Weights of a small GPT-style language model, trained from scratch on English Wikipedia.
Size: 15 layers, vocabulary 7637, 9.59M parameters.
Architecture: RMSNorm before each block, rotary positions, untied embeddings.
Training: 150M tokens, 9156 steps.
MLP neurons of a small language model. Each row is named by its layer, matrix (gate and up: input weights; down: output weights) and neuron, and shows model dimensions 80-175. Each number is 500 + 40 x the weight over its row's rms, rounded and kept within 0 to 999. Numbers have three digits each. A neuron's up and down rows have the sign that makes its largest values positive.
Before each neuron's rows, "fires on" lists the tokens most often at its 100 highest values on Wikipedia text that the model never trained on.

fires on: ";", " of", "'s", " and", "-"
L8.gate325:491450497474484531531524511470538484497532567474606543457512537465466564535429422498511461521510486499543482449444517489445459510576506495598521505504537531435519521457448547490452480493551506479535500523455509510521466545596500530392516489517517535509550428472477520517489465507539478537
L8.up325:515589439458483561533509495481504490538556497448477469463501453548573552462424531498496601526447437534484533568458519543468489526508558474498471453462508474493448474498491543514505557432481558465470577490485461470511463517444479417473547484480523445462462518537500562479475382529535543509
L8.down325:568607622461523533436522511506500525471528471458497553523473460467529568453527461408443468517493417543445536508583454500428540491474473536462449523500488569473501490547471457537480517502456445473477584519510453475469520525457519449498499516451507486483527431575432510449511465440537484488

fires on: " United", " in", "to"
L8.gate38:547599466504525543492530493421463522560490489459518525542465582471552479475456491476461541441405453562558504468462419519503455446506506514545551476538528519488525505514483511455467447416489506442504536484570529469481504482511452524510447502505529482508501453480505537445435510494462451534
L8.up38:557563542515478527543525525528557507465464479540559429452434468541549531563429529460434494454426444500523500475450443515579487590496516569473526575549442504456523475505542506461433500512520512430471481477581505555458534514485414482501432482550415531489419496473453497520467500465412506499
L8.down38:495429523553527495521491464470462550446483522528494422476523499436583495546480447533505445464519503526540473432544487520493478564512512500530494525509430484504454527523430535540456534459436520525507458486470526560475495563535505519500483550506453442462519477487446420534504520560432440548

fires on: ";", "-", " Form", " Open", " International"
L5.gate399:489520480523457580486574477480505472499556561490504490502549482516504530523436503528491503480488588455454471475447500486505506522532541508497417539426479538497485571518514514465484517491572463449508570476480481445516508493506479495494516475436458507572541487466529505463536510525561501506
L5.up399:511477523467469420446467515464517550524570476474524491436516465527517500554446516461462518500468456511439516515563493520496577554506565572486495479580548543470514470546465442481468496551480533486482501484512546427545505488507520492422562540476473472455493490549466490430486482526527513482
L5.down399:455511560415491420563422476493516476471548529500490540472380535518525506520520476439558502567427478574501542461501527527517538471550469502520445449527524493512499525543473466534445530530463537454507520486490512520472568509522503571497515532577453472452505533446495606548426551502536516457

fires on: " S", "3", " by", "ra", "–", "ip"
L7.gate199:478486431458469528563506474553518556482517485447452476541538421582482514499468432499490524525475469426490569472505501516537495531527509461505488496500527484487497495517514468399438497532487484471519496504396476497417478514487496490483501445433510504505441549529486415465545466461456477566
L7.up199:502479498555453508532472436505451518452524499441477510509510495518493604459487457520498433410467529423475529488511526488425534569464467465462533539498451535508539527555494439460453533536510522460498557509423524465501567516410501477484475484420472482458506475521480454447549491495528434542
L7.down199:491496468479451440489534429507466469588481490480478525508524536543452502499429502463525476544574515473504545472493528483481403585538518490414456486503515535546535466477462512510575511459532480457588459420516454433506513516453507429473466499545486530514454484458418492470454524393477433527

fires on: " a", " an", " is"
L9.gate502:558588538549515545449492495581484473510512433515470455508476584546490482539462526529505489535507516403470513483470464475494497552491574525443523548543503483501487517448535541510513500528441478446517465493483533457541507500428543486490485574497481490551545431465520436533511537518491534498
L9.up502:442541573550526548516500567586476508468460486482536486535489512433477519482554490504547468531564534486489532548492498503520489502576480495498516436540426568457525516544464613479497517467479515543562496470590455504478567459467460523462464503568513456491422516500397520615474489501531479547
L9.down502:491447481545462531565484494568528552471490490470527478538535462504460562575524484556424446474440492510506593511474452443455452495529436472517453572522484539442460479477519526450473500519516503458533559538557450506530474494517516500505449492470503636450446507459480495524440523496508457490

fires on: ".", ".\n\n", "\n\n", " named", ",", "|"
L8.gate384:446490517543523474491537451537554514528434529472511563474484553489452592510487452483498553525443512547543493442514445490494572506468494530465411539489584570544459513506544445503435495452485525514502577541521463528452525461495558473462532483509544483471503517434495453460516445534484494492
L8.up384:468542503535518474466496488453520490533433528480533510519501490430496509535447482514516539478487469508499455618469405434459547472547512504484470547603563483449444509508516453518484532459481531498555520590504478555535512470441505505484475495486568450504442472466467530482518497524493504451
L8.down384:515419549482503542394535519487484484525448558462513491561496558461501539579525554543487462546519513556490512541532412504435494496506578519498548510535463506507523527459531507479455497525469432440555468521457413483462448440450471538472578440477485494510565526502480528508410546462486467444

fires on: " S"
L12.gate499:514471520454465473428483467507446508515514439499506515474513499457462481507511525487526532493539551436413493491524422565489478517526478546544450499466557534486468434552499519400483523471468555503496445506494500522467483467499482470523489415511537495596506537504450442482527578487492488469
L12.up499:495486480523440492519587546472426489525566510475578526467497456453488494521511471534458540466484470445474512549566464502516494509537522538388501458503490482453552491424474480424544502432547506507550472501429453464451525513412451472456536480493500475507571466534493473456561491488499475528
L12.down499:483514464546469505384493515565492553478471471493506548481470514483417479460510508584512487536525443487504482526520455467516547529559459481424459482522495428480546496497492488410525525505478521437535556468501576469507461551517496468469509503481533567509536496467481503460543480361515476513

fires on: "'", " by", " as", "\""
L6.gate228:504533485527490518541556470497501512443512580446505499505515479449509513520532425415525478492473541540442546378476493552456578498469485568496530487489514498501528508487432521519521457539518533537482530539500456473492526507471424524584543463492507508507466556494539522556485478502504389484
L6.up228:492527434530535486506489442504648559489524523461512484432516513553534577531518485566449462503504485574455516458505510504409485527425464538459567506527437429565494538511512491551485555538497525560538492533431455518501522479505535427519505555532478498521510499454465513564448558516546516505
L6.down228:486465460564558479483478530510530445551544453458510469498497440526501479470528461542498477503485570549540532510446501504466571559483450478513450543472479467528500446497447449552564572461452511539507459457535485547462449492457487533508490566462533503454487473458431506538439544545497561531

fires on: " S", "S", " p", "s", " s", "3"
L10.gate47:499459452511529492548482536470518550582437427485516589514495447510467499494477553525532519522536467481487436513523464584496497490509475494524470500473445507502516426524484466428555524430556490474486501490483544420474547517464497480522481453513558525434429467462537423451492484479446574429
L10.up47:490425539458525478566529529530483529442470507474463473439421498504523459503476482480567489400563477529546562535553532576482503536547588507475484484486527505516509468521471447489497499447408519587491511490495525480475503482464523506446447469502501580477453448492478378469536503521583496517
L10.down47:494510502465485549551429569522488483531448515481511536505506509490451526432558486530518424569560483558510462518536499589554506471484415484420484528515554462523470421557516572423539542462559478534503436437476546529481460509488521425443469455539513528446502530503495453496496470432483565478

fires on: " It", " it", "It", " she"
L8.gate336:552506450510551550508522435540432514497545555399521463499517525539567545566416495492459445493476570544500549542477495471506582489520576476425443530505447397519514477495417494445501493496491490471513549496451444496541533582539518465496460443520500466542473469489464439458557555522547475519
L8.up336:524461481527522479530521525523483520522548433570456503465491518505431469495473525462557536568535504436487565467533508492441583518539472479434430472537461507620433485563543500499502529510390537525520420553524437437528464513506551528516526514512490468513472502503480499496457528541523484557
L8.down336:473534492456465456540499512440500542441540540542538480541539536535468526411445512548466496488524561563554521480540528498494563552483471527500524477524461455529459473512521479499426518487488435476568485425454516482472452503553530530447504555528482521477486528464479523556498464474429557500

fires on: ",", ")"
L12.gate310:473471452508526517575531484534594495560527537458489439456539460536459588474542424497505476484485450498532569507501459566537502487501444497492483471530519582442539441538562515425478448456508460468487493465499479483426486531445478524469567545517506476523507487511486435516462442500426484503
L12.up310:422532491553477461464512605454522458494495572503457504471512432478504502439501526551498479528538540489551419490469441487551544455504582550507494496418519439447527571502523529510480478537451580502550520490494480569567516437497456449510469432485531442512463471503540487518444501469503542517
L12.down310:507498500498512477529533506544471495518560529495498484527483489503518576494531507421480489436479544538483541510510486494568517429471520497472491419488455484506491505520571459530486487549501417398522539442464435402452512480503486509449509494517604503511500455556497529452498501528452502560

fires on: "|", "m", "it", "ol", "ear", "ar"
L6.gate55:512549411476464494535493473529529532513488454492494517477538486487448532584545557440523486515477476520561574434506496513470508446535528502537526489525562423515441505500492581510488535388452514535500556510471506477553460483505568572492466550512610530485517513536448467549524531552492493415
L6.up55:479446563440476436443451538565491539426442485486518446526468484480422556526430501568456472498477528541496512533471540453508541554490476495498486453541491516472506491529416547455510473479556514507479467499563456481510518511486514590455527397520455505548493541448502511438481534506549466458
L6.down55:558523462490443464564496466586503477487493499434483566466541534439504491554494539456495492515515522423558471469545510496442541519537505453455465467504516450499532539494511565502549504423404495540522561491412525518492482507473535525534499477483529473535509487484457507515505494536475476454

fires on: "\"", "'", "”", "’"
L6.gate205:421533465501557523528521504501489470421477585417461469531525559464535473547528568476420407482486493439472441428512466536539483496449539520452482515508537522516464495494448511501568487522528482500511512531548437558483485524474457517469505542542459458498538520370507486497463472591502459516
L6.up205:452522483550512459573558424490562489448522474430548481530492491496510546524515508471534499494518560528455443497550558481506572557449491551534477529480463451568476504480499441526509581537519473514533542475472467498481483516497490510503532578493491473527507484507476482540472551494565484474
L6.down205:554463470521410485501487559509519499536510451468501525503510467488584489407576452555468572527428492480536511453441501467509533521518458541427562416525477525475514459462516514562555478499524499541445568546494479522468491556449482447494538443521541514424529483424495463503478482512500508540

fires on: " in", " In", "In", "in"
L7.gate354:578533488480516501554519479546446559460495469559507522477480555454500490554507481493491525455473413454507502459487424571462407516432529493568484452559481507473451487554486471484555521493521550481436558507527483487490537438537516475471507463589543522550524586521472502447533523476513529523
L7.up354:533464494502465489531441516538558603520518542520487566440520533480575475540435451502542588441501480533539484503467467495449458566507545474454488516554562462481462451533464551481468517452499496521527510384483547612517547454570449509494486443483499419466467488498511485486527532552480478472
L7.down354:486518565467442498484503479521489595496562507485441519481473562459504443544502464560542466519478387482491536479507532545501477488544476489514503490525449466571402494503410439438541538497475514495532537450477494508471474482537480497465524525581500543493486474517537519468526537464504465500

fires on: ",", "\",", " ("
L10.gate506:510473473507610528509488422513549522474495571442566485547524518498491478481477522500473482549526459459455441441491475565510523539453460496456509463593478509456495491484485472516452485458485586510515551549546489467434509507494515531517479542490515484474455434489522532483489376512561486551
L10.up506:472481541484534518519449553533564488460475568581502483514494507486490491551492497534487516561604492481498474526495452440571540532558478534468451447460563480415531538480497501542480498500530534472436489483433488482540538521518464460495518508420512503492403531513508509483473448538538564504
L10.down506:525484485527525464547492506477556536501536546533516436536569477536485452495491470563492521538461581502472471432588472504538537478483504482493593439503481539499486516499408489557558467432461509518524529442517431497490507529517576467497569417539512462434460515580526602441473485502547518526

fires on: " is", " are"
L11.gate5:407537489437515547495556534511516512483500489557424488547495538523395523464505499491545512525587516541452529488542483432517515540493623501517493533410492480556465504545552540506518523623421570516535430495452537512486478466526449444532486567524534505458510459472503515544553576567553520438
L11.up5:498516450534508458465493492558507510477405500530435482455571488465494549460461444561520501539487474446468527464598440450552500472531469557519432509493536501440509433501490573473526468575396560537506524530574489502494547546542444543485509521547511535474510464431525454549530472537493535541
L11.down5:473498541559462541519487467522544558411491376489514438566462545501527481472447532456527473523563472497532538510531459491464445488493544512475505567581490494486582530485466514494537521491472532533494549540484390485516512483507566507458522596430512533478490476434489521510520537524509540461

fires on: "8", ")", "9", "4", " is", " was"
L5.gate35:461484483481490526479554460501484528551484537543525461502582556461475513532493537505449469521504521567507500475529517527451460475399525537529512509502509488451520453442540542496429504429524465559498502477468461505458447528493508478514434534554585486494538519537493465558447488491491491443
L5.up35:520500527448532514544490550429508507542517560596512410510470505487514508503490539437471435582514511582535475491488567521506509506564535550532492468455485542441493479511469546469462575544495589536562503512507522531416483451457448536536457472452509516518426499468517471498489525512527517579
L5.down35:502559502480521521479458488560511533552471486489480481442504544521497488571512529477550548521536460476475498465486464520415484539440426439485452473512491536511479519421510528515556435544532420491498449468516611416521482477528487481472543540506500485484467499484493466459452547455456585490

fires on: " by", " sh", "with", " as", "the"
L7.gate29:554500565493563535472516465474486507451560525513480589561540497534529443543486523500424517520468553401450523433462507552502515550578503485421507476489419421546604513450507531537529550550555533618538499499536479463445515556487503490585500461546518493428477546508484463485502465460470443558
L7.up29:548488482452511475488522509473504504550510511485505512465471505579489531453473531583501568494527525437463495511462530518460542583438588504522518565512463523500460582543484521512463473521463494525519520526476485543538551505476509436469514598466448502541450607539502495505494419503527504533
L7.down29:601460563561550496458549523519580459552505502481531492520527494449527481538554503481490445483574434511507456490503490527368531513490468496492516486544452532498518512454516491552466488517480491496584500530507565530518469461484487507478493488487448501503520520447499518505482514435441454517

fires on: " it", " It", " which", " this", " who"
L8.gate74:479497452508556521494491453481448605459577531549548434494577573521445473584472449472492502551479491474503531568540480521509515481494440497475494437534560471512447478517494528508470484469474445561457483513521430560558498506548552545552528459482536501557463517522469549438508515512494555527
L8.up74:543530476445551484511493491508519431508529497525376495491533551517484576505545464538510507564437586491500503470465473516417566486503491505478477436432484473458485556521429476421583548500550517559567438520528548497442525500563570547519508478494479530460492529479474468465531502523479476492
L8.down74:470458466514524482451483463489434543482523543504517504500516480527502548537477526505498468500413477521529521499489480534525501457457355501448505542500452463454444505485580478531429533485597432471482549469518537421541495555559484482475519476542614465513449557493461496528460499482454478540